Part of a small language model's weights: 3 heads of 64 (1 for keys and values), no biases in attention or MLP.
MLP neurons of a small language model. Each row is named by its layer, matrix (down: output weights) and neuron, and shows model dimensions 32-127. Each number is 200 + 20 x the weight over its row's rms, rounded and kept within 0 to 999. A neuron's up and down rows have the sign that makes its largest values positive.
Before each neuron's rows, "fires before" lists the tokens most often just after its 100 highest values on Wikipedia text that the model never trained on. A number after a token or word is its count.

fires before: "ed" 30, "ing" 10, "et" 8, "n" 6, "s" 4
L13.down315,185,196,201,246,203,221,172,209,196,242,181,205,224,164,221,179,237,229,177,211,176,171,203,179,208,183,205,185,186,214,184,203,239,198,201,225,186,179,182,197,199,206,215,188,199,204,227,238,163,188,192,236,196,199,208,233,199,172,186,237,236,225,214,200,201,223,226,232,223,165,189,202,207,200,180,220,192,210,246,185,197,200,196,201,221,194,183,162,190,194,206,193,225,194,220,195

fires before: "n" 61, "ning" 8
L13.down161,183,204,215,180,153,205,229,193,230,225,207,214,175,201,206,152,161,224,198,206,192,249,170,173,181,167,207,193,206,202,204,185,191,214,219,199,198,182,143,154,200,177,227,221,230,181,193,233,211,210,216,209,226,188,181,199,218,189,165,226,228,201,196,207,191,203,190,197,213,178,239,244,184,188,211,207,188,234,235,185,178,227,217,195,219,202,202,197,197,194,199,176,194,185,207,205

fires before: "ed" 20, "ted" 12, "d" 7, "is" 6, "ize" 6, "ved" 5
L12.down28,198,194,155,190,236,201,188,241,215,199,182,215,178,171,206,221,211,212,186,235,192,207,210,155,230,208,177,189,225,202,205,171,219,233,201,218,195,223,213,178,208,185,201,187,185,170,161,181,178,182,208,175,219,193,214,159,195,218,174,192,210,180,199,229,194,197,192,179,161,184,215,221,195,188,195,209,213,217,240,183,172,213,207,174,172,216,176,238,177,199,230,220,219,187,218,209

fires before: "," 50, " |" 4, "a" 4
L11.down221,209,212,200,226,207,227,217,193,198,187,197,210,223,210,228,234,184,203,227,177,167,172,168,196,172,215,176,210,199,216,191,184,204,184,190,206,186,185,203,205,168,170,189,207,196,187,199,201,208,242,202,183,180,226,198,195,221,206,168,187,177,191,211,170,179,222,224,238,206,206,188,212,220,217,185,231,215,194,196,216,202,224,195,195,238,200,192,170,225,216,208,245,190,206,226,193

fires before: " |" 46, "." 29
L7.down228,170,189,214,189,233,188,223,222,231,200,206,208,195,235,187,182,187,204,189,220,165,220,189,151,212,207,190,167,205,205,178,212,236,179,190,207,200,210,208,184,188,161,193,204,201,197,208,193,203,211,218,218,174,216,212,238,191,188,206,177,169,192,211,196,205,192,198,212,150,192,222,229,223,222,198,245,211,177,232,214,194,175,186,201,212,200,201,213,192,213,187,211,174,210,196,175

fires before: "\n" 70, "," 5
L2.down464,183,188,201,245,188,216,198,187,195,198,176,208,185,166,216,221,165,221,211,225,191,167,171,196,183,170,206,192,198,174,187,179,202,203,167,178,169,203,215,185,229,179,200,167,173,181,174,172,170,173,215,193,201,187,184,185,227,221,190,227,234,228,206,213,221,188,186,210,225,168,188,217,212,191,169,214,203,189,169,209,208,205,191,207,209,194,188,194,197,177,182,226,221,184,209,234

fires before: "\n" 92
L3.down575,227,211,201,171,178,168,227,175,183,189,219,195,216,185,215,174,208,202,223,205,205,164,184,189,277,189,184,192,194,222,161,213,231,226,218,225,145,196,192,197,215,185,214,183,201,182,205,161,176,268,208,229,194,161,178,175,184,225,185,194,194,171,204,186,206,184,201,205,201,209,206,199,176,193,210,204,210,181,197,230,207,172,195,163,179,174,226,217,205,194,184,233,183,214,208,202

fires before: "s" 61, "al" 12, "n" 6, "a" 5
L12.down157,199,181,213,201,212,199,214,200,176,222,221,202,185,205,231,177,212,182,245,194,211,252,221,187,196,198,189,203,238,218,167,225,235,194,225,194,196,213,200,176,228,237,228,189,161,225,189,167,202,175,215,194,184,199,212,208,211,203,167,203,190,210,225,186,201,247,191,195,194,196,180,195,157,226,214,220,176,179,163,194,174,223,200,221,182,170,156,179,213,228,198,183,170,176,172,190

fires before: "s" 21, "e" 9, "el" 8, "w" 6, "am" 6
L13.down58,189,179,224,161,198,210,184,204,222,152,187,223,190,196,216,207,216,213,215,186,233,202,207,218,210,192,159,174,178,194,152,210,212,178,214,206,231,181,164,210,202,211,204,184,192,161,220,194,206,182,185,228,219,208,253,191,218,203,197,189,199,220,224,198,185,194,195,218,192,202,196,203,183,224,195,186,171,222,161,222,188,206,174,184,180,179,207,166,190,212,222,216,223,184,186,219

fires before: "l" 38, "L" 11, "ll" 7, "ol" 5, "on" 4
L12.down189,183,199,238,256,216,203,202,222,210,200,206,175,187,204,197,218,207,204,198,227,200,211,224,197,179,193,199,195,200,219,231,202,178,179,177,224,161,196,208,205,208,180,202,199,189,164,203,201,197,222,172,261,162,214,232,215,192,197,212,228,213,204,198,205,245,209,237,157,190,210,205,176,221,187,182,192,164,189,189,216,194,204,167,192,190,220,177,181,175,204,186,222,199,219,171,200

fires before: "s" 90
L13.down281,169,190,194,246,206,194,179,179,220,214,210,179,211,198,185,167,211,189,242,196,185,185,225,190,199,185,177,192,191,223,229,206,207,175,210,219,214,171,183,203,207,192,235,266,203,158,163,221,217,263,208,212,192,195,183,195,175,189,204,178,192,246,152,222,214,211,162,208,209,202,166,185,201,204,237,197,234,212,171,202,202,170,205,210,214,190,218,201,218,193,207,181,200,189,192,167

fires before: "s" 42, "o" 4, "a" 4
L12.down8,202,144,218,221,206,204,208,211,211,221,187,227,188,176,170,179,212,156,241,219,187,244,194,208,189,210,244,187,210,228,209,203,218,211,230,192,231,199,188,178,175,177,204,189,207,192,187,209,202,189,189,166,160,209,213,202,183,227,222,198,203,232,222,225,210,184,219,165,224,177,182,191,236,189,212,237,226,190,228,171,194,186,191,195,175,193,197,190,227,219,212,184,185,189,200,208

fires before: "s" 47, "es" 7, "or" 4
L13.down115,218,212,197,227,215,241,172,237,182,203,224,220,215,200,218,172,224,164,223,184,227,174,197,208,179,232,169,195,184,197,201,173,235,193,198,201,173,166,207,211,202,192,197,241,242,184,192,230,225,237,210,194,222,224,197,209,213,218,228,215,190,223,219,202,218,202,213,174,191,201,155,240,219,225,202,191,197,183,205,192,197,192,196,197,218,215,202,161,202,182,170,175,207,205,215,214

fires before: "==" 28, " ==" 19, " and" 11, "s" 9
L13.down485,208,215,211,159,225,177,198,266,190,186,207,218,199,218,158,206,185,186,190,223,181,209,189,209,208,186,186,175,170,225,235,208,174,204,170,204,205,231,196,168,220,193,151,177,209,139,186,228,187,146,213,238,175,196,223,228,184,173,189,191,220,164,208,225,208,187,216,175,182,226,211,222,189,197,208,219,171,202,196,179,196,183,174,200,170,206,228,184,204,163,161,188,188,193,193,192

fires before: "s" 41, "re" 6, "tic" 4
L12.down51,207,209,207,225,194,208,209,199,175,216,202,172,194,186,199,201,181,215,179,206,201,186,187,207,205,207,161,181,189,197,241,171,205,182,184,171,187,210,197,207,189,195,194,196,188,182,188,192,219,221,169,199,215,233,212,225,238,192,198,218,184,205,187,212,204,234,231,197,177,191,200,218,213,206,201,212,176,189,194,189,204,231,212,176,189,186,203,197,187,180,202,188,196,210,207,185

fires before: "ed" 35, " the" 8, "ated" 8, "ing" 6, "ation" 6, "tion" 5
L10.down324,200,189,208,201,234,200,167,198,244,196,197,189,184,187,215,206,203,180,187,205,207,209,224,203,213,190,181,192,206,232,219,202,205,208,181,197,196,174,195,207,195,222,240,211,233,172,201,216,172,229,218,190,186,213,211,187,213,202,204,189,180,206,191,193,196,188,197,210,229,177,199,179,147,216,212,174,201,180,178,189,212,210,220,155,200,211,215,218,181,231,201,169,188,227,221,216

fires before: "\n" 43, " It" 13, " The" 13, " In" 6
L11.down90,217,216,232,122,167,170,209,191,215,205,200,188,211,193,228,210,186,162,162,223,230,199,192,211,184,190,196,210,218,187,200,200,188,212,188,233,186,188,193,197,167,215,198,177,196,173,201,195,202,244,219,208,223,163,176,188,184,194,218,209,218,204,164,213,207,213,202,210,198,187,221,197,201,194,180,212,193,205,208,189,198,181,214,182,207,192,249,170,210,209,223,180,219,187,197,193

fires before: "s" 50, "ent" 6, "tic" 4
L10.down472,178,217,197,174,178,194,202,187,212,194,205,233,205,230,231,163,197,219,234,217,203,194,239,217,181,185,166,194,245,165,208,197,210,187,215,189,202,191,167,220,191,198,175,232,198,215,193,203,206,182,215,206,245,217,191,191,179,155,199,207,206,195,207,238,187,194,215,268,223,194,196,199,220,201,203,186,221,180,179,186,218,179,196,180,209,202,195,212,211,189,200,191,191,183,175,209

fires before: "," 22, "." 19, ")" 10, "–" 5
L2.down239,178,212,172,226,191,195,195,181,200,171,211,194,233,181,189,207,183,211,211,224,182,191,203,177,204,234,186,189,196,194,162,188,212,201,179,189,169,183,197,225,214,198,214,177,228,198,218,206,198,181,186,231,203,199,178,209,206,179,202,228,225,204,197,178,196,207,199,225,204,203,193,207,207,179,220,206,204,196,194,205,191,201,204,205,219,141,165,171,171,213,219,202,220,224,202,210

fires before: "s" 21, "la" 16, "li" 8, "les" 4, "el" 4
L13.down320,211,201,235,228,185,220,217,198,196,200,191,220,220,190,221,205,231,231,211,209,182,204,210,222,174,213,199,177,189,215,197,200,230,219,196,221,177,207,203,204,210,223,218,217,193,218,213,212,187,219,173,207,218,233,220,175,208,201,220,241,190,219,213,192,181,205,209,223,202,219,175,210,217,177,180,213,192,188,222,206,214,223,221,215,217,211,201,214,206,176,212,222,180,191,187,211

fires before: "ed" 14, "ment" 14, "d" 10, "t" 9, "tion" 7, "ted" 6
L11.down53,228,213,196,174,201,191,220,203,217,178,170,210,212,178,210,172,221,223,211,219,173,232,244,220,215,218,178,169,183,225,188,227,177,206,201,213,190,203,218,208,209,177,189,177,207,214,176,219,193,226,185,183,181,179,195,181,211,176,197,191,219,196,177,196,184,195,219,186,188,179,193,209,173,220,194,189,179,217,222,211,220,218,202,190,193,231,216,205,190,194,244,191,204,219,201,208

fires before: "it" 16, " States" 15, "em" 9, "ad" 6, "ru" 6, "s" 4
L13.down101,209,198,167,198,238,209,195,210,186,204,231,186,154,217,173,226,211,213,184,210,200,201,209,204,178,221,213,202,229,184,179,215,214,212,239,208,187,189,194,227,227,186,210,212,209,235,184,218,183,242,233,201,194,154,221,191,207,224,193,204,218,223,204,170,198,203,209,214,201,158,187,172,183,203,219,199,199,212,208,172,190,211,231,199,167,224,203,168,179,176,163,213,206,192,197,204

fires before: "y" 27, "i" 7, "ed" 7, "ce" 6, "s" 4, " on" 4
L10.down541,170,235,216,181,193,150,175,212,215,195,192,171,177,217,236,170,186,198,173,191,194,210,236,174,212,205,216,182,210,215,186,241,179,180,222,186,204,189,177,221,190,192,196,189,200,195,193,186,181,164,224,195,186,224,206,207,186,196,195,205,211,211,186,209,241,230,219,188,207,180,224,192,190,187,197,195,202,229,170,212,180,212,209,201,236,151,211,185,192,185,199,189,182,185,177,204

fires before: "n" 34, "na" 8, "d" 6, "ni" 4
L13.down64,194,252,190,181,196,225,198,222,214,238,187,167,206,164,198,193,169,166,210,241,161,180,213,192,204,209,190,170,226,235,228,182,215,188,186,243,199,182,207,212,215,149,212,215,177,239,184,227,202,165,220,205,218,202,213,224,203,181,201,243,221,215,198,184,241,182,232,181,184,208,211,183,186,200,166,224,210,200,198,212,185,212,180,179,205,205,215,223,195,219,166,203,191,192,222,233

fires before: "s" 21, "d" 14, "r" 12, " of" 9, "ment" 8, "." 6
L2.down190,210,185,198,191,204,223,196,227,191,199,197,222,203,178,221,197,194,187,238,224,193,246,197,196,228,198,240,174,200,223,221,194,194,192,184,212,182,202,198,189,198,185,195,167,178,157,165,182,195,251,166,177,211,210,206,175,173,197,191,232,227,205,179,180,210,231,224,174,198,185,183,212,196,192,190,201,197,175,219,182,206,202,200,201,184,190,196,183,191,146,195,180,201,220,224,148

fires before: "." 21, "k" 17, "S" 12, "d" 8, "n" 6, "A" 4
L13.down373,177,247,179,237,208,230,255,222,206,173,199,189,194,177,195,174,227,174,211,193,211,171,216,231,184,175,201,195,208,232,254,211,193,183,168,186,188,216,220,237,188,185,221,216,168,244,216,201,183,211,193,184,181,244,178,205,229,160,182,227,176,203,136,177,206,222,234,193,201,213,193,180,187,194,206,193,177,188,204,192,195,200,205,204,179,202,191,201,216,214,195,200,180,189,173,206

fires before: " 0" 26, "s" 14, " 1" 8, "und" 6, "ition" 5, "it" 5
L13.down27,183,197,175,187,184,186,218,201,180,207,204,212,185,173,203,222,226,172,195,225,198,204,210,218,207,205,201,186,186,225,197,199,196,209,185,178,192,211,187,198,213,118,165,204,197,229,213,252,189,169,198,215,202,205,193,191,174,163,204,201,198,215,188,177,206,205,196,173,216,179,174,213,210,201,190,247,177,178,179,151,185,210,191,181,149,210,209,209,186,179,197,208,194,215,186,231

fires before: "ro" 19, "lic" 10, "li" 10, "le" 4, "er" 4, "u" 4
L4.down68,211,186,220,156,191,178,202,247,234,159,187,199,239,222,238,198,202,222,171,164,209,191,219,184,233,192,214,213,202,171,206,206,173,187,192,188,197,171,218,212,195,202,247,230,192,191,184,199,232,188,201,181,159,173,171,198,192,143,175,189,208,181,192,193,219,208,204,200,211,208,215,189,173,198,193,224,184,193,165,168,187,218,201,196,205,219,211,165,183,187,204,209,193,177,233,235